config.toml
num_hidden_layers = 10
hidden_size = 512
num_attention_heads = 8
num_key_value_heads = 4
head_dim = 64
intermediate_size = 1344
vocab_size = 8192
hidden_act = "swiglu"
norm = "rmsnorm"
norm_place = "pre"
norm_eps = 1e-06
positions = "learned+rope"
rope_theta = 97100.0
rope_fraction = 0.75
qk_norm = false
attn_scale = 0.125
bias = "none"
tie_word_embeddings = true
parallel_block = false
init = "uniform"
init_std_qkv = 0.018
init_std_o = 0.0
init_std_up = 0.018
init_std_down = 0.0
optimizer = "adam_variant"
learning_rate = 0.000426
beta1 = 0.9
weight_decay = 0.15
lr_head = 0.00474
max_grad_norm = 2.0
warmup_steps = 567
schedule = "wsd"
decay_fraction = 0.573
decay_shape = "sqrt"
final_lr_fraction = 0.05
batch_tokens = 65536
max_seq_len = 2048
doc_mask = true
train_tokens = 653100000
max_steps = 9966
dataset = "wikipedia_en"
MLP neurons of a small language model. Each row is named by its layer, matrix (down: output weights) and neuron, and shows model dimensions 368-431. Each number is 50 + 12 x the weight over its row's rms, rounded and kept within 0 to 99. A neuron's up and down rows have the sign that makes its largest values positive.
After each neuron's rows, "raises" lists the tokens whose logits its output raises most directly, leaving later layers aside.

L3.down510:74 56 46 61 38 47 48 69 48 37 60 24 47 38 56 46 53 61 63 48 47 50 60 64 56 45 34 48 53 50 44 58 47 52 53 43 52 37 49 37 60 70 51 70 61 39 51 35 61 38 43 54 49 50 61 66 52 21 35 39 30 49 50 54
raises: "ations", "ative", "ation", "ect", "ender"

L7.down77:50 62 60 69 53 81 18 36 40 48 56 56 66 62 37 37 41 52 67 38 59 36 62 47 53 44 56 56 68 45 57 50 45 69 53 48 54 63 53 48 48 58 49 42 71 52 73 38 37 58 62 39 52 75 42 46 52 47 61 35 45 44 59 79
raises: "late", "pper", "lat", "mber", " mm"

L3.down438:54 58 52 62 56 49 62 43 40 46 43 39 50 54 77 35 45 57 52 41 66 50 69 43 66 56 57 72 48 44 56 46 64 65 47 51 52 48 61 37 43 63 53 53 43 59 41 44 57 32 35 59 69 40 56 56 48 48 30 61 53 14 47 57
raises: "or", "ur", "ura", "ors", "ven"

L3.down388:45 58 42 62 54 68 61 45 42 57 48 59 24 43 66 39 47 56 57 39 55 41 41 61 49 43 57 58 50 58 54 45 69 44 72 37 41 47 51 48 72 48 55 54 32 52 43 45 42 55 46 47 48 50 65 49 81 37 54 40 57 64 42 48
raises: " However", " This", " It", " Follow", " While"

L7.down519:38 60 38 56 31 60 43 42 20 42 53 36 42 69 57 52 39 56 46 68 41 57 58 44 54 37 49 44 47 41 59 61 43 63 55 47 54 54 51 56 74 52 42 50 60 75 47 74 64 33 41 58 42 57 63 61 39 51 63 45 30 59 48 46
raises: " were", " are", " include", " have", " themselves"

L3.down163:63 38 41 59 54 68 36 59 50 57 63 53 56 36 46 19 56 61 57 42 41 54 42 45 70 45 59 68 13 62 41 48 49 50 17 67 52 45 54 51 48 49 37 60 53 55 34 62 43 67 46 72 50 54 55 54 39 46 49 40 41 46 53 57
raises: "ors", "ation", "age", "ative", "ations"

L7.down754:64 24 48 34 59 59 54 50 51 66 52 51 47 55 67 34 58 38 62 46 59 34 53 41 53 36 44 54 36 45 42 50 60 54 65 36 56 46 48 75 50 63 58 34 58 65 57 56 59 70 66 54 31 45 46 64 48 36 62 37 37 50 45 61
raises: "ed", "d", "able", "ist", "s"

L7.down80:48 58 50 52 61 25 60 59 55 57 34 33 32 55 69 44 67 51 57 59 62 32 55 40 35 55 37 39 42 54 51 38 74 62 52 44 34 64 46 55 51 58 50 32 25 50 45 60 43 44 55 68 48 47 53 58 50 43 27 60 69 49 51 50
raises: "ors", "or", "use", "ural", "ible"

L3.down957:67 53 61 20 34 53 76 40 54 58 54 66 31 55 51 49 46 48 56 48 50 59 66 31 48 44 41 43 43 26 41 52 45 48 54 36 32 52 61 46 61 57 46 48 38 70 74 51 42 59 29 45 71 60 49 57 66 54 69 45 39 46 48 48
raises: " well", "sum", "sur", " expected", "pi"

L7.down1232:51 61 50 49 64 41 41 62 47 37 50 29 26 39 54 48 52 35 39 59 60 75 46 60 44 52 77 48 48 32 46 43 58 36 64 42 52 51 49 32 22 54 68 38 79 65 49 57 40 50 43 55 27 70 53 51 59 35 71 42 42 42 44 47
raises: "ff", "of", "ffer", "f", "je"

L7.down192:38 44 45 46 40 54 54 36 66 54 33 65 26 64 53 44 48 59 26 40 42 43 37 54 51 52 46 61 58 50 35 57 62 49 71 73 48 44 40 46 52 39 70 50 42 55 61 32 58 54 51 49 56 46 46 52 53 35 50 43 45 47 45 27
raises: "\n", " However", " According", " Follow", " In"